{"num_hidden_layers": 15, "vocab_size": 16384, "hidden_act": "swiglu", "rope_fraction": 0.25, "tie_word_embeddings": false, "init_std_qkv": 0.0152, "lr_head": 0.00717, "decay_shape": "linear", "doc_mask": false}
MLP neurons of a small language model. Each row is named by its layer, matrix (gate and up: input weights; down: output weights) and neuron, and shows model dimensions 368-559. Each number is 128 + 32 x the weight over its row's rms, rounded and kept within 0 to 255. Numbers have three digits each. A neuron's up and down rows have the sign that makes its largest values positive.
Before each neuron's rows, "fires before" lists the tokens most often just after its 100 highest values on Wikipedia text that the model never trained on; "fires in" lists the words (lower case) most often at its 100 highest values on Wikipedia text that the model never trained on. A number after a token or word is its count.

fires before: "1" 20, "4" 17, "5" 17, "0" 16, "3" 12, "2" 11
fires in: "2021" 20, "2024" 17, "2025" 17, "2020" 16, "2023" 12, "2022" 11
L7.gate808:127138070182118069108103165106130114137094114142158167152158133142153150147125088104168116136100094104142179158118030066113100145121086128090125115179084072117077125126061145105130144047143141139101107132096152138147099136024118170162097125163136095122143125232125132114123111071102161149160148109078148122107157160117082150141116099097148173123125194163171103129180105058140146120069145098132132101114141144157130112109175161171115137105114096120110079148156124124170116154176123122128109108087058166158135125045152127142120130135107134067132109096170167110152127154155150079
L7.up808:123100098125118159089125110116129110113158168123114099150065118171172103106100080132129171162064159099185197173180117144085100100148116094100124132190117119052057104110112141108157128141090122156098135130051120138061107176121111080141178137162166123082128127122123094087071110151194135123107157142140125102114214182111122112111133100147120094160142172178166071104083116119123126193165110139121173058142156186148113157150148153164176167091036116105136134133152112161160134135106119128128173083058167153119122118118130111092099141106117109115069086157163128170131103108156153114
L7.down808:106125079178118145109101151077111111077118113133069160146077137143108116167114138106119181152099106053100148144154083133125134082171093107063123111143109088079088161123094064109192183116116125196116140070125206111067133088126139232147156150102127161101153098102188120100110088132136092080099136160135148130117131152165132116142126146078124100102136100183147074154075143094136216080148125118108142129129098137117105072131163166107158126081157087093113122157160131138174169125103156173147201081096172121163075136098161075140069129132041146049154106051148104175100159101105092084

fires before: "–" 50, " |" 8, "0" 6, "1" 5, ":" 4
fires in: "1" 32, "2" 16, "3" 11
L10.gate1505:097171126068142160143111102219121155184056101112117157156148119109130148055139163128124125149111138093146111089131134114098107145155128138056143176109121158150149124092157125098147190146089168086147103078105182063136143148096164131085130151173133119188109136131136158050124145160158132130125131107159078074158132205142118165106076113157109108063214150143107133101125102100136132120095090147094125109130100114151142109160129121106103111136144187153124123067083124083131137113117107117176200090115127148084152119082095045149083139050158127120134109142065092135171167111123118127
L10.up1505:110172168181127155145175172057104138050088125126075151112096131110115146113130092120085151144146163128145077147172104178168087083145108124133082208165112142144136134103112133088096145151177122137103140097133138121131149145122062116178082118149094114185140154107133112116092121135081108090170083143157154118177123101143100125084166117156112131146143114152063170160086100075093168172090153099126080189149123142067156053152116098113135077173125115035085081111073203176115130137121138149114120192144088192180083129126103085168152133160132093165092119132140094132117151148127134173
L10.down1505:111124139158104046072132180160207160144145146136149160113092150112055097098065049127134167122148071138139112093077170139189121104098103126116072101152161091071155101054196139118129108135111198169137099116118132105116065120131100121152133105147148112116096124090178095075124105115100152155060098096099124160095159067100118096117070119108120094158152106103124111129102122097131112091106056073072113146137120115148088141120121125117148124145082144107143114109144134151098076133136171127130075120126101118166136094181109135170098069143134103103115134177065196124147130166143150122

fires before: " |" 51, "." 10, "," 9, ";" 5
fires in: "2" 16, "3" 12, "0" 12, "4" 11, "12" 6
L10.gate283:088151131089135119135174130129100125130136108160061096194160102116112100096134142156119124127137144118145170162107134064176165177164130123024080158076118139099162114107134094146144146169139168084167096129109106130171107172100120074128108145163107161145153152103164134148054157053119107092128086088114120075096123145117118143098098097147115114136127144141104072129104102131151133159090130169145114148110150104179121110106185143099151183127167132132115127149155127121188105086136084124135078128085054128105146151105086100132112099158085153099043067173096101108176156135211167074
L10.up283:154160146130142144117143160153163160101174125043065167093092108117107203127128138152120148102082084114141088182157180130093134126140116155106118106144131095144146122165190136175125089106167127128080159107133098175129169134094105152137167140095097194116145174088160150164129100111163122126072113135107131147085087120164114154087088098158052063106132129116158092123139142076134155116083131137148166076115139157054164090105096141099144124079107028142137130177138152110191132124131253139104047118085161126103089062125132072101097091086104109105129105116097144113165132120138118147
L10.down283:110150149164159112142177118103158120040145100113093133109195151073168130156127142146118144095153182132170075193112086061055100134044111095143107151125095180043132133187158137165145137164077139156092114140162096165142141126137124133121152133109136153106134182130143148153154090100192066124093124145136184147076188126152097128147136185128122114118121140115169110104138086144125128115165079114192119105091078112119143079125150120157151178075136134101162116107146137177083093110131127136134147111056140160083098107118121128129141135136109103104178164207089051174162144119153192113

fires before: " " 94
fires in: "february" 16, "march" 16, "july" 13, "april" 13, "june" 9, "october" 8
L2.gate646:189147099136114064162106151169128066166085160134124104125127168082099085103181093067158120161137165098147105122140145094120161171152105137159162068128127136095210173134111072187131092086024183123078150108077152104145120109121141131144104143118134142173130108125166173129110123173113148153131133162110136118110148160159133176116118090157174094169211111094161134092142142136082113176104042140151128110093152127105080164165095162060138112141144123155097094070096126137118135150160117136170124163135065163144092069127164126135127126087123192172120163164117149100118155109175123126
L2.up646:134083166148149145152154134161190071068131086150179121180144095108090110060146154113154077105097065126147129079155170128081110141161129128092140034114155135174101111191101186145117109120097173158101147107132139109165100100133144188093104154113111054103033116091119082131108141180090113111125129109141112097129171178160133120126137169147215111081163157140135137105134100094064169153069126124108097134081104168105144100096123130142093116165129132117135060165130173150092155135146181126107122125136110111126124141140174104159118155098122158117122107157135110097104099169160139089
L2.down646:170162152158128171093134149129121066090131104116114057193147198095119128121148150070167066136114096117163103091120141083155148153177124198163118059062083136058117159091087141112162060114130149136126154128123158140169122148157194153096157118108146138111132082105115114180179089118108146090134129124172108126120111166152146078112152122149122148100114154163106164095078159115143127141142121117126108150073125157163130107126120130156174119120217118106143126114143177120118233118114092126185120175085139153103132118149115100130133100081118122121165087094110130091097109169137181107

fires before: " |" 43, ";" 18, "," 6
fires in: "0" 48, "rochdale" 8
L7.gate1458:143096222174120050136167098155082115148137125139117153141115109166107134154103138190148115187103169144102168116120111120093184123080188146124173164174133148135129128092071101138114115144177161097062124176117166140144077183123110172094128232116161185170121169161117160066143119172193097130085118126089159098182124166160124123122112177119112094149095120141121103102142126171159155116131155142126143122141134131164147138126197108137117152109160139152133137111138197122176118057165144123108203036128106146100134120112112180127128139102131064109106110166103091105123128074109080162
L7.up1458:116129156048133129162168088158207121111128146070109115081154202190104138146119086125164072076132141123123153146127093175108138158123166112088152165139094134096141103134193109139130131137116136141096141122153130082146123066099125118122079167153180153162143138189138142121111099123093132137084108133102119133093105113133139180087110097135147147123166134159148101131088124145141133140113138155121107118136147072146117149134134146127097078070178072123150082126131130128121156146112084194051120083125193138117135137118147132067115132080149174163190129197102119166124152106102088141
L7.down1458:059130143135134107123126154157154095107102070211163127137118102135183142156103136161088136152112138138118165145115095090092126137103123073117098124170140102133150160150109122174116151128143101103114119068162168135153126140133080106159092126132070050171107101127176144075108117152140081094117161132153107202151148115124143083103155116207051097137203135149132142135192070133106125153161104094108159159111156141124085151109205098136163136118136145130134178128118167118089167133190117205118111142157141133131189085146079141174167151147173106163125137161199134136115088084187150156

fires before: " " 85
fires in: "march" 34, "april" 13, "february" 13, "november" 10, "january" 4, "december" 4
L5.gate1307:086175142138116132090085114158120141146097106113136105075116169122086136129142121060160135083061147116155096185130107142159123124133148118080173172084119147092157120157139095147119153150056084121083121110133084146163130184124149186127162123083137069127095171149122132141137140126127103121172161163063097144115132181150159124166105066170152109074157174121144112125107072064127132170102125147091170181145139131106101109130127136086092123111174149196116109109113162137118140114079129091109117103117123116077167118131122136103115110116143105112099131162136145111148179067172137064
L5.up1307:138122112106127131119126130121109099149152165134113104185135077122164108116115162107112140142157082132150139138094080190186212088125137128093104171141121105176134218106126118128074119171107118131185145157150072111094110164158168106131122142123143134181148107062130096133172152145124111137132152124115131126102086072147129127112167168129125132178092133146097149188184107094111101134108074121082063044096127176122176098136145115112106149100142144103128178161108163158188140182118098132065110130096124118151080115151114110123123183154194153140149120125162133090084123134132154098
L5.down1307:115127134134195109065119100134121180179137142067171139094118157163144133076078163137188082069193096156141116180167126100148089093146126163124141112143170121150117122090104154113198136170157128097224090191168127111088112171053135115150144141143130126105183095178117119085118217092120069161168139081180153156139180204131161143150148147179123069094106083134086112174126185146152124126120121154149129119042140041133115145149174133149147131132131116083142106169107138095129165176079141164080143144132107130158073129156168148109092082136153097130151145126141108107177110168114162152

fires before: " " 87, " |" 4, "," 4
fires in: "october" 13, "april" 12, "august" 11, "november" 10, "january" 10, "july" 8
L2.gate898:123144170095115152109151154138126153136099123091102127156124172154208247133140136110127133090091132114135159060121108161137168113060023090104156091110151118129094131153140135123155119130124105132135144145149108160176145152130121116120122102128119138154105154056095090160070148121221126114113116140123105100123143172126199044090167139141087207087199189105160122186135089124121129086157165160090129133156097167141033124075128122086176104120104191100067172165108100112103136090120124093120136081167164139135130084135196093149136120143133167143150068141147110140161147168183110180
L2.up898:132060132138131128106113142091121145143104116139088140126172106090078187143159140132090151077126162079073092128140175168212164144132077112139086163134159164170154111124150175115178131081105115107119164091072110201138113096136114118076105153169131134144102147162133104151111156142114147110103148157125109078078070147223134118118077112150128110096069106114115177145114194068105114120107137127148158124154138129146137134115149130079161092137097097154201201113122135102098092099127104139102113177154135183106120152073142141144169103138130157127165140081098160167205196151117094122
L2.down898:128113149092117111120154140145093154116084185121135081122144092078137136103119139131096067121162101112117169119086081136090133152171185083126086126097078104159118124194212094183146121108175130079093095134038112158094105136069176171122164084110105138171069089122103111098099123116145135088061117131154082114175094162152087122096112162180125112100061107070079148136113122077098106082135106145131145219132143152085100114135167151140123148117177178163151127087140074099077135121156081115090156157069126031174149123176045069160152061118154174104083159141159154160147120171138138067

fires before: " " 96
fires in: "november" 22, "june" 14, "january" 12, "july" 11, "february" 9, "december" 8
L7.gate605:128098171136123109120121118162129109187102110084099166145165178120110141100118102132148109192116081045164158074138109126166145128120112111147124090079100117088079100076126138111135099120090143146136094106209153116115119173054135136072123186093160135161098105088125138103110169128135105135141127149127132137098139153164065151073179141114146130149100054105115169172106116108089129151147149139143076137110110157134104129072147141149117122173148135139086116120143161154089177107189134208170200137098088197170150151132117145150128108116132102130126087135100131105066126120182138111
L7.up605:130122152124183128154166162197128086035146064120180159099164132138109118070124154130152101145096115090169134131125120138134140119154156141171136142126161088113075121145127106108127091135113190131090181155103103092142072114064159140142082132085198108123150166116103146112135176056127116096122106119147146094062098121050175175096157138156180134134125156079093198114109136127116142073109123051073107161171179103142106174157152078149170146173155133096084156112201081166152151179150113137131085132172163220106109115058129081144129153148104110119105146182124179087100106162217151103
L7.down605:148122121087115132102170122149154096105105127115122121130145182124163135175116164050084184162131087156123091087146133119119173107122138103145122060085180075138097113122152128130126106172082092201100160187161132140147131137128193119050136157039157112155079126188083136131133190122134109119139099144144131105134164146141187127062119099238159087153105119157092178136067139120073121121141099133109137204120157127101135169164150145138102121137148159116134075139135126116138152175165086122169136104119149203132059105094084099165090157069146117140123146178174192091053153160140115098

fires before: " |" 22, "." 17, "–" 12, "," 10, ";" 6, "0" 4
fires in: "11" 61, "10" 16, "111" 4
L2.gate1354:197146143100127071145117095138115112127141110167144105096166118131158133081099137119090128139132162139106129167119112160137088139091159196129176088084115175119136126108155176098143140159066138109148164160153132209177153075137117124092185121089133135154101153100098145132077092137160176120134087110143144099129137156158133073143121139114188134160169113113079139140145092145160082183134148122153119201106173154130082124115127134044144181095144084137119134136095134111123174119136132121110134164098148144145139065101113159111111129143120116119211145089161070164132088145169173089
L2.up1354:134114190133135142139103059100104124145162116109081126099135123100163171127180164111103138079100160151134086112152130139095080120100231143115115116117118125155144074174094152163121091117109129149127173116148096244108142105100103150144157163109100144080172148102115158156125110153080126076152116111107126167148192157129138077155099126122110150114089133145130178066168112118057153071087142123116146166126111135155135153168082103083223161071118121136095129202102168131164149116174127095212050159101103128156185129109139130157120135099107113128105152095141142179149078147134110140
L2.down1354:103110189083118119148110141100111113140138083072178081121082091107130131146158162107148169089061134120108139157171144125121146144141148121116124111060111119074114106146163104092117112107149091118123175114166109165083107186126102161083183151106072152088108168231148130115126124158145148091050083064099127139171164204109127137153149152137130123104219103139100138110184125127103085125139150084099137155061104110193110149153054073127197129074111098139106141105106121144131128113152147095136107092148102135121127206152119132056118137137183142164147140107083082192135121131188157088

fires before: " " 83
fires in: "april" 17, "may" 14, "june" 13, "august" 9, "october" 8, "july" 8
L5.gate534:149112115115075132141093149182136129093158182179105154142120131111106117085151181092170145170152075074100120117143143163155164104205125096074136128111127103106116173148136161145159151120058126115126143056066070159082149109122122202114192145146139121110113142161112153079137100105149133166129196107113080109124184095141116137157170102066090132175112126113113184170107119167112093145146139179099080174128127065150129152084156130134161161136157134107126138151146142127115163151157138128169143129136110139147061084110139083118112101114110115160076172104186083169108088115090106095
L5.up534:168119121102127228134132134153080150157151122183094090118111145116145088064103158094201059113135081107088150135124146093160111082196091126081156152077161053087091108134128166075117108107146173099132112132026096112134152114156178170136127112150114098090065177103092134142098125107151175090109134151098140100150196086107130113140070108072126095134148105123148129140078068160120114116149111137122080152148153171129049130095105137115106163145134087137169135135163110175046130166158120105077092130114150146120122131098129117084139093127127109128097066155107115148030121124089163125
L5.down534:119087147087120167140089189151115191158075111118143132164106110112165137151159140114141100131164083138143130092093098157155140108096133132145145123119154144110096186117126072095124131161139121090108128120133090152122142131120132175125148118103091089131107193087144144157130188051129223142079151099132126129177161096159136099163152108118135114102175095182085128139154164097115126105190076093137100135087155118113138163099110145152127205114137118147093145121139120133124211087161086113122145202146120160116135083142081108095148125107144097157074130133101114079118087136111057140

fires before: "0" 22, "1" 19, "5" 18, "2" 16, "3" 9, "4" 8
fires in: "2020" 21, "2021" 19, "2025" 18, "2022" 16, "2023" 9, "2024" 8
L5.gate1301:153129139163097142097151131221112120122120146122112151127144095112181188096106151139161134124122174098115121124096125112113187157126105130112140148098101129133109098110099114083095137072090119170127180160102104141102064091119138131100092148087069101129139154178150095142067064131084120148160147128135115099208119170077151172094091068090114157116145085164157102116142090123123071141175168104161106156132116126185152143085115138190091118095075095133172107091100111103152175082136138136168143138132140153118104127072064121138081175131130157159159101119037213089146112176124092090
L5.up1301:118094110098095133116073178119154104167179111054096176170124116153162122135143164135142151145147170131143167147134095073137140131139097100122093107149155101097104104083106129153113196100120152190135131091115077167132113142144114096134119103144119123151149101094164090119098132143126128105116103117139131134108125172122145120152121137114113159163131138140094108113138072121114104165152119133182127137100173145152141085071159145176121126085127098136108159159127124171125152071193134115106130111097150103120139146043157124173098122094128106104111092115122225126098135144162113129
L5.down1301:158107143171128102160133135128124155109151168158153136104124155153127104095126153129175179198120090076153163156213104109150196156104152161109217144099143087141117142085133104120154148113090102143122114134142203148123121078096119092151167194132122108160126146132123165100131150071146132106128157097079207137041115108134088108107182164114103041107110146171170097178156124137143162111152174115132109153114170088140155161117150153131122169129177145127131082129162110084168169083089118140180146126116167169128118154115147153152093134132122108120158134075137063100130145140161067124

fires before: " " 48, " the" 14, " of" 4, "," 4, " its" 4
fires in: "after" 14, "since" 12, "february" 11, "before" 8, "november" 7, "january" 6
L5.gate1074:117085160098147101069133105140127134110107152145118149206153161102120140139136111152114129094146108049102183118143089147097152106159130164225132142150087135137084069089152092180108112092144158121117156145142144103127099148152128151131092104153171093135146128117081135152099105105068098144113145124150102061100147170103135133174107115111091140167202191142129144120132149102119120085146090185104143177186231151063121113127089096125125117154216124083106132129131136101134122151102159209145124115132145148161125187115104065137208096079178135164094137100157166115146113132114106158
L5.up1074:166075136119157145160162047159090143127118093100125110120095142139219168134127118174168075049116073121117099145161124125140146109224147142117116096099133094101175118154148121128130049121110082149101143129113081115102169086145132120088154108198124155076090131122112087197063112113138093153110133066149101143135158148149110132121109095167104103155113152161141120148174138172075099061111150108084155156166151112110114140147157152048102110187152118104059189160122133114153183150122054083121155124138083130124097151099097063154106147124093148206089129115094084049121139120100146115
L5.down1074:147091169122154089140125094169112159139107160037096177151161189060105094086170036132115147100122151143152105151111099097183133090131072176175096103118144159214089174119098126121140098137116171152065104143147102144098124117124106123115133048170149134170102108147168122151090122082123099127116146158149125134121167175136142169125118139124118086128166087064142051132155113094113086152187059110151111118154202100104174199098135165124138176172163100164150078106111092147178114179093137162171148111145168111110155096187161125105109080108158149133078133112152153144179140152145101094

fires before: " " 84
fires in: "february" 21, "march" 15, "april" 13, "september" 8, "october" 8, "may" 7
L5.gate308:050091183129129151129093145133123135170130136161074098123090113120185118127184136124134183129161114121119131077147098158152164137128069069088052114103119115170116102149150088143134129130128134105143134175098136093100134095120135134134140141085075088047096150113110127103184151173144191143117093115174122135163174131099146118091132131109125155114156141134089131091148090155153093129124106138116106117152172082136117151104128146128078118118127108146099157127096126161127138093147099153077181137080119194071175150134138098159127122162091147131100065127189198115211115142097141142
L5.up308:129164072112118140143169035104135144164152115172092163131137161135131136104129129117102146103094078100120140111055132164112151142143159111146148137082130080134155186117239179103150053112128097089141151112097111077125085163163121111155137110139118090103088059118142107141130103103100151085144123151156117141204086104086139160140085118128120158151118103124127130118136116141125069148104150107189171166129109117172094126149093140142135108166105116162157131132120184151146151153144073132121109127151102226173114143118229201152168141159119133142133111114144117110151118225132157081
L5.down308:156152162147136093154102130119153132156084095079181121097058113153168091151112152053110191124118118179145123121150098176075131191174087141073114149098103120079176215133160136121123107123161107125168073134125090095156153148108122115125153136154168173080132100096121070095105120140119160159141117117114096141132101116078159060156081157122166115141081115147108148116094163066034137131082112130132111176155154170150163121086159157098141106117174132112097144156121085159122137152083126089153091086083113111133116081138107153107063163126086147152149157070163110116171133143163142141

fires before: " " 75, "," 13, " |" 8
fires in: "august" 21, "march" 14, "september" 14, "october" 9, "november" 9
L5.gate979:139063121135123092158132077123117114150138086195109147158164143126154100103152074080122123104145153154128139123110154179149139112086069118127088089130166125114155116105133143059121168111135135162162105138105099149111135110147170107122093161139081077142202126116101148155127127121132159136104183161121126164144146154100123142141132146135144176134105080135150106214093063135156143168108078189149180167176168154185168117040165105121139125107156114152160135122095082097182140100134105126157102170090059094118078130111182092084159092175112110141098222102179155138135158126172064075
L5.up979:148102114123110102153161015173116123130106123110119153134123131119177162143149140156126117081136107066080117141158122148085158083103097146114033089109121155150087141135111086096169147105132101125178142075116060149103137168130123071044131100141109096096181145091093097082140085127122136095066174147180131093127122075125095115151160090189084107083114088148113129117152115075134097134089090161126134104114172110156114154078088141134133195200160117118110155146174118149098241113087134097098137149085094172102074102117128152118154122126070094163122169106175163119148179091131142084
L5.down979:112132149114155106151144063104116147119066058168144113122146065131130172153185108141159186117098120134174194074143151106078164119148181106120147145149139119149127117165156165092121160127083107083183134112048132137185084129105172117105132136137155095122133096139141080072105150154139097084137120080178157145119164115140115071155109130081110129160100151188100104102169109151120079126071135120150116119229145139099167112097098145082102155067139136125075138152120160131087142151144091080083091145162190120175087125055048157099140078140115134129123120141076097159122120150153115110

fires before: " the" 38, " a" 9, " to" 4, " that" 4
fires in: "to" 14, "of" 12, "on" 11, "like" 8, "from" 6, "after" 5
L5.gate533:060140099137129076146106175110126092094183068120159058084135132127138171126137122089095179102132126159152106140120146206186139141128115141132120128055172133202106117130133099107152128063128149090126120107154074127141119129140149169132103142128132105079120114094105092082116187162148123092088063140130153177160150083118111197135108116110124121111122137107077122093122148118174111073116147193137133148162121065156134164119137157117150075109178206153141117092139112111112172109145133088134084129136152127138109121108090060212174135117136167082155102160075188073118119112182129118
L5.up533:083158151098118142094112075082137106136152127164111076059129142070136093137138112160148125132212106079133158109164078148136136138100185164171076172142185138170077111099103097091121135114069165168127129173143121116122104139158192115114158090146142123079153140150107107138149125186112137122125169105116173119123105105142149079104110171160160134094203140124166141116203115165135148202107073086138114111186138103097165112161122163163180047077098157119150133128160133159108125139170130098120183066213067130148122140132104133140091088173199139107148105126118185115131138159095164149
L5.down533:106107141130117097109153130120140108168113136126098100144126118095115119133129122180114177124125084112197160182086140142141073125096066139111119138116135171188085149093137138120123118194106196135106088137183149078157118148130152126094119149146173185148142100068105160128158114109118125141123151135115162121113146123134072127110153125126195087115121144150138137186186132180213136124159167100081149111129153092067143096164122152185093095181095166119139140100118139085137088120060070070156186095131061132121061124142138133168145137149134145114065131155122124149109125088133097160

fires before: "5" 20, "0" 20, "1" 15, "4" 13, "2" 12, "3" 9
fires in: "2025" 20, "2020" 20, "2021" 15, "2024" 13, "2022" 12, "2023" 9
L5.gate1028:126110122138166144113118110163070151104134096098067141185164095072159117146130214103130110143142166125151174184127144124136073160162103131149153122127166115107132148115100115141173144137129154199147127092088108163117174087147152172112129121102074138126107125177139114068067114129088127084109125106106160156094097129145091129144155192126110107128130149121116161157068132117114069192050140086124111093123121122183119145158056176171107192131157142154145137084125137058152123157096126172112122114152157132136174140105138113151122110145109111104147139106130187112096121094102131134
L5.up1028:139103090111109118123099050137092111086187125143115161100092082143121134151099165085149133100134089132113122150148124124137133132023120188140127129092118127116105130110075149095139177150184175155168113109127133174133085157106096029124088129178145139093078128163109073109097117140119128098153160166071101160128144160118088121147153174184093094148089160117090123147078165100157143149119192121123128145114153165191126120086112111163136136165161147149085131145127133147103124174133175159146175190111137193114148138092113130111115141124155122110195096194122148076131082185115132147
L5.down1028:129088125137098117104194097123155139132203056094101175108137108115105168151132138123146134098107117146146154214147091084136139090078102092113138106208126114100094100152052195100169116130143073133147095096124183162158138086139089128198140120139146063107162136155119067154173131134109142106099158069059123076142103092189148070149129169184131119139130156161163151156117125111154184089173103151101062104075147088177078116110134140134153165129130054122111129137082069125176082096170187125114158100119156122174124113091198125180068119134106176080132119086081189152136140135160078136

fires before: " |" 25, "." 18, ";" 8, "1" 6, " in" 5, ")\n" 5
fires in: "11" 44, "21" 15, "2001" 5
L7.gate413:127102142129099157134113112140178122116122181130139150093128174084113130098165151037108178110133102154098075141140124203079166155149178148119133140096153134135119103179143094109141102174156123070104126114209160160131234084145115135154147114109111140111116164151139159087074090157149126073106121089195142109114131109211141118173127185118149124143119080149101086088121101107124088134137133057115181080133131167167127167114137150163156169121082169070146172111159172069118143175096159074109131101131126045145142126079126171079122150125129116167060090165085082119128117111078114161
L7.up413:123092087050129177128139130123128173120180107081113109129128102059139122116088124088102179137123163130121070136174071137191103128167091159123171096110127095107157183168107152143132026153132105125128218179126091168067179189147128146118137110149199137162112168178135117152152098127198092140119072127082165120132147133129067105129085119098109155101164131166101146166116147112079135041148200154119161092108093090097148144089122112113136110136053118166155178116124127148106136154135131135201135150189092113196164118133187135145133141147116133146164072176064113150169105125131140123
L7.down413:092197094126126116120126131072125108106169176165135085149151147096170122130127130196152096091131123146197130138140097108126126112105110143147098139159138138119098158123126165077094108148195098144145099072081124165135150158164092137149164134130146138119152104130110105148113132137157127173133185137096092094117124155172137152167118179105125145167122118151129134097100069113075169147142077123082198115064037135097115117117089112141164157112159091164119127108150140150155072139154172106130135111133163095043108063119153141138132144179063133125187124079068109118157135126163149133

fires before: "0" 56, "1" 30, "2" 5, "," 4
fires in: "2001" 14, "2000" 13, "2002" 7, "2006" 6, "2015" 5, "2019" 5
L5.gate1009:062093120065089139152130144130122121099152127139096181157156160128087120149167129150114138168102143164115098142156072105152162080192065082096154147168104132133074097113055217079102122166137057131148100125185142119123151121121115133126093132151139084076091178092153105152126095094134115150156131061083070169105144125127134149104158114147147131072184134099154122087147128130100097043093112165110101110075113116101142111126169146081123134136114081118135179100142120109162102132173158140159147096153128177145146104111142118174124110164144120138172088134140159163134157063181135101
L5.up1009:088189143129132195108102064130127105144118197087124147104097057194165111119107130095145167121153089102113135159129139122095154064159155196155092106173155145121149120132126087151109145149147139054112085143127156159169119129115113133083129139094089091218129117151123097190145125173094101102081114131142066116173177101204116170143097117112106045122121120057118188131149056124079128102132122094125142191130158131105128114105121136093177172122124111138133140133115070113114097181107125148105134125130131073178150072154164150076146101130130128092105133127193141114145057114109152109
L5.down1009:188127108140146150060142141155136142085179076142217107144070135067105105159168104153123101165150072123121135104136079148124160169113138073139128084140115122141103149149132102142123081190120118144155147193139169139142122139087151169091123142033193086073066030153119130128105127156120132165109127189144122133136076195147155163159108120103087106140119122134107127087195110101139086180080108165129142128211154139115124123095129167106112117138145162150048097142110198154118119158119184091219158110107187086106105089152164100084151149076159176100140163116114127143141193114146118118

fires before: "1" 52, "0" 48
fires in: "2001" 14, "2012" 12, "2000" 10, "2013" 9, "2002" 8, "2010" 8
L10.gate1362:101124067109081135157116102155171119137107167169089168166123056080152159126115179096104144103114142154165113128102130070146181139151168155133149135137140154162116100107094189137109086129122134131111170141107167088114121158108125108125130116083111110129133076207132097135143167187138121112108126060071144146173125129121108135105190125112169154151144123134186104136107158108121120083056070121139132116105182124188112148070110096149079101131230188178180156135140163126172117169129093188101157140182134059133139127101155106131077134122129099141196120155129136144140154136136107071
L10.up1362:111155126166082166101134139151123127147083135172092146074109057117142154066091068071137136105153137106106119106094093110096131106121093065137076180159115171162097164144091123188145089115162151125080155168090172155112105146109182079161142107100064163123153121145150116114123176185206122165083151125079164104131132108171121119173168179104099140156110170121102089087164122106117077112128073179140141158108156088199131140134114122136121111155194151121139087142115158053165081095151160210116123095168207064126100129120200106168087143176141121125155080151124102140118113120125135119
L10.down1362:140164147122097160131172123142125194098167201161143181175118136079177153208098152120125127177155089132155064151187132090038122071095100121172083198102100111094132131140059179136102121119101116101093101076150176176069078145128136145096137064103088171116136082141124152135108134146201160115077138155111114140094202121106093051100195162119145107110184145144131133102100167124157062125135125116148125056104111161155135184076119128161133140141158126111178137138150179096118123071111151193127103128188186113114110114091115080140105156157140182099155182057131148114127141172098145100

fires before: " the" 55
fires in: "of" 38, "at" 16, "from" 15, "to" 8, "in" 5, "and" 5
L10.gate563:082126135147142083125103102105134082147187162140061083177091130121129138204119140098141161102180139097084124124158136142122178128134159141213146094117121132137078092133141056198095142157130112138147101167135138105078114172113071137070114144165097106142139124122107177164107078168150086156072147219130155152109063134107111110128094145142145184146081183174130137093164109125149094117140116121179126104131110046130146079146123116154111136170076157167107084159078130137136128132105175066160136122156111089162175188107102118103119167139100097099063135139149103113095163142085153162
L10.up563:109164132164097169122092148091124066143105140175110121127053173129092139129102127155152093129137122170103161134139143161132158126161161224163124142186160098128149125114106145131131133103137141166124081150123141137066131142129080160116146148174156093075137154197102030092129105177151055155125092149122167139124142119132116187105113154157112135096120116129115149168154162144125148126167076136126182112095144162124110084124145147096156145144090115148127099112164102167140082091106190171095096114173169105137155074208167175137103117202121168145179139075110137167142169173147150165
L10.down563:070112119162182127134125079118121098114102146112136145120142181115147138151116096147139210153177109125128091169115157147106151134119141160124125154091047089108115104139141121145063092161135107114093114143114174104178139113151059124116100135129180110132119086155143103085113110085127077129081107170087145119156106124147178134147130128181109112158140172106094144227086143173091139144062129142105108137127096152092204118119114108154165152105159133126112102116101154119114127155131156078094141134056139102122126093156146111162190151108083114144092099227194087131151121117046141144

fires before: " " 78
fires in: "february" 17, "september" 15, "october" 12, "november" 10, "june" 9, "december" 7
L7.gate438:188070192110133144125153155172105150089124077115084101152162083126139165187150137103093096136130165072191088134192113109101148162147088110127152113126033199152121168135131110124107087139126142169129136087136138143164141144128151107111167142091139132092136148115144104080097123166073102170145089097091088130147119141068148114123127120153094152112108167147147118099179150094098100142141144149107120155159108122168115138170135170166112124061157133149110108129117097138154127140099110114147140139163097112128111070098113167178053145134147150184092150128214113097117154116137189180
L7.up438:090116155130157068171072134118059218109108111101078114126138121103095116074112129079135095172141123155068098110085127130205109119118138114134144099115160118129120106103168161125120134135141137184170137177120084110122140145161092123114167166166135125127096117108127155150104098117120106149067109093153141116126091122142123120157098104078111149142127168192114131082143120138114130122104067137196128111189112102183150130108187107075163144118128093047161167089161242164139149130113112108112137084087140107131114137201141086132136115083115108121132162165075096090096170163145114091
L7.down438:147082109139184139123100116116096103081122118135145158132175166139109124083162141130114147086055093155173119152088154137165126127132152130107130093144142146102139166122163183102090121124071165139136213185102116127161157169137193108102128150133159115157113078110170139203112152064104123144126112209184118116167151134150105130115092156145102083158064140128132081147109107101143141118183153110109173124124086128127133103129136094157096107124107069065116187107145170154144145123151139117170064063072121147139109170163140171150124152108143094147062082146095119068115131160161116137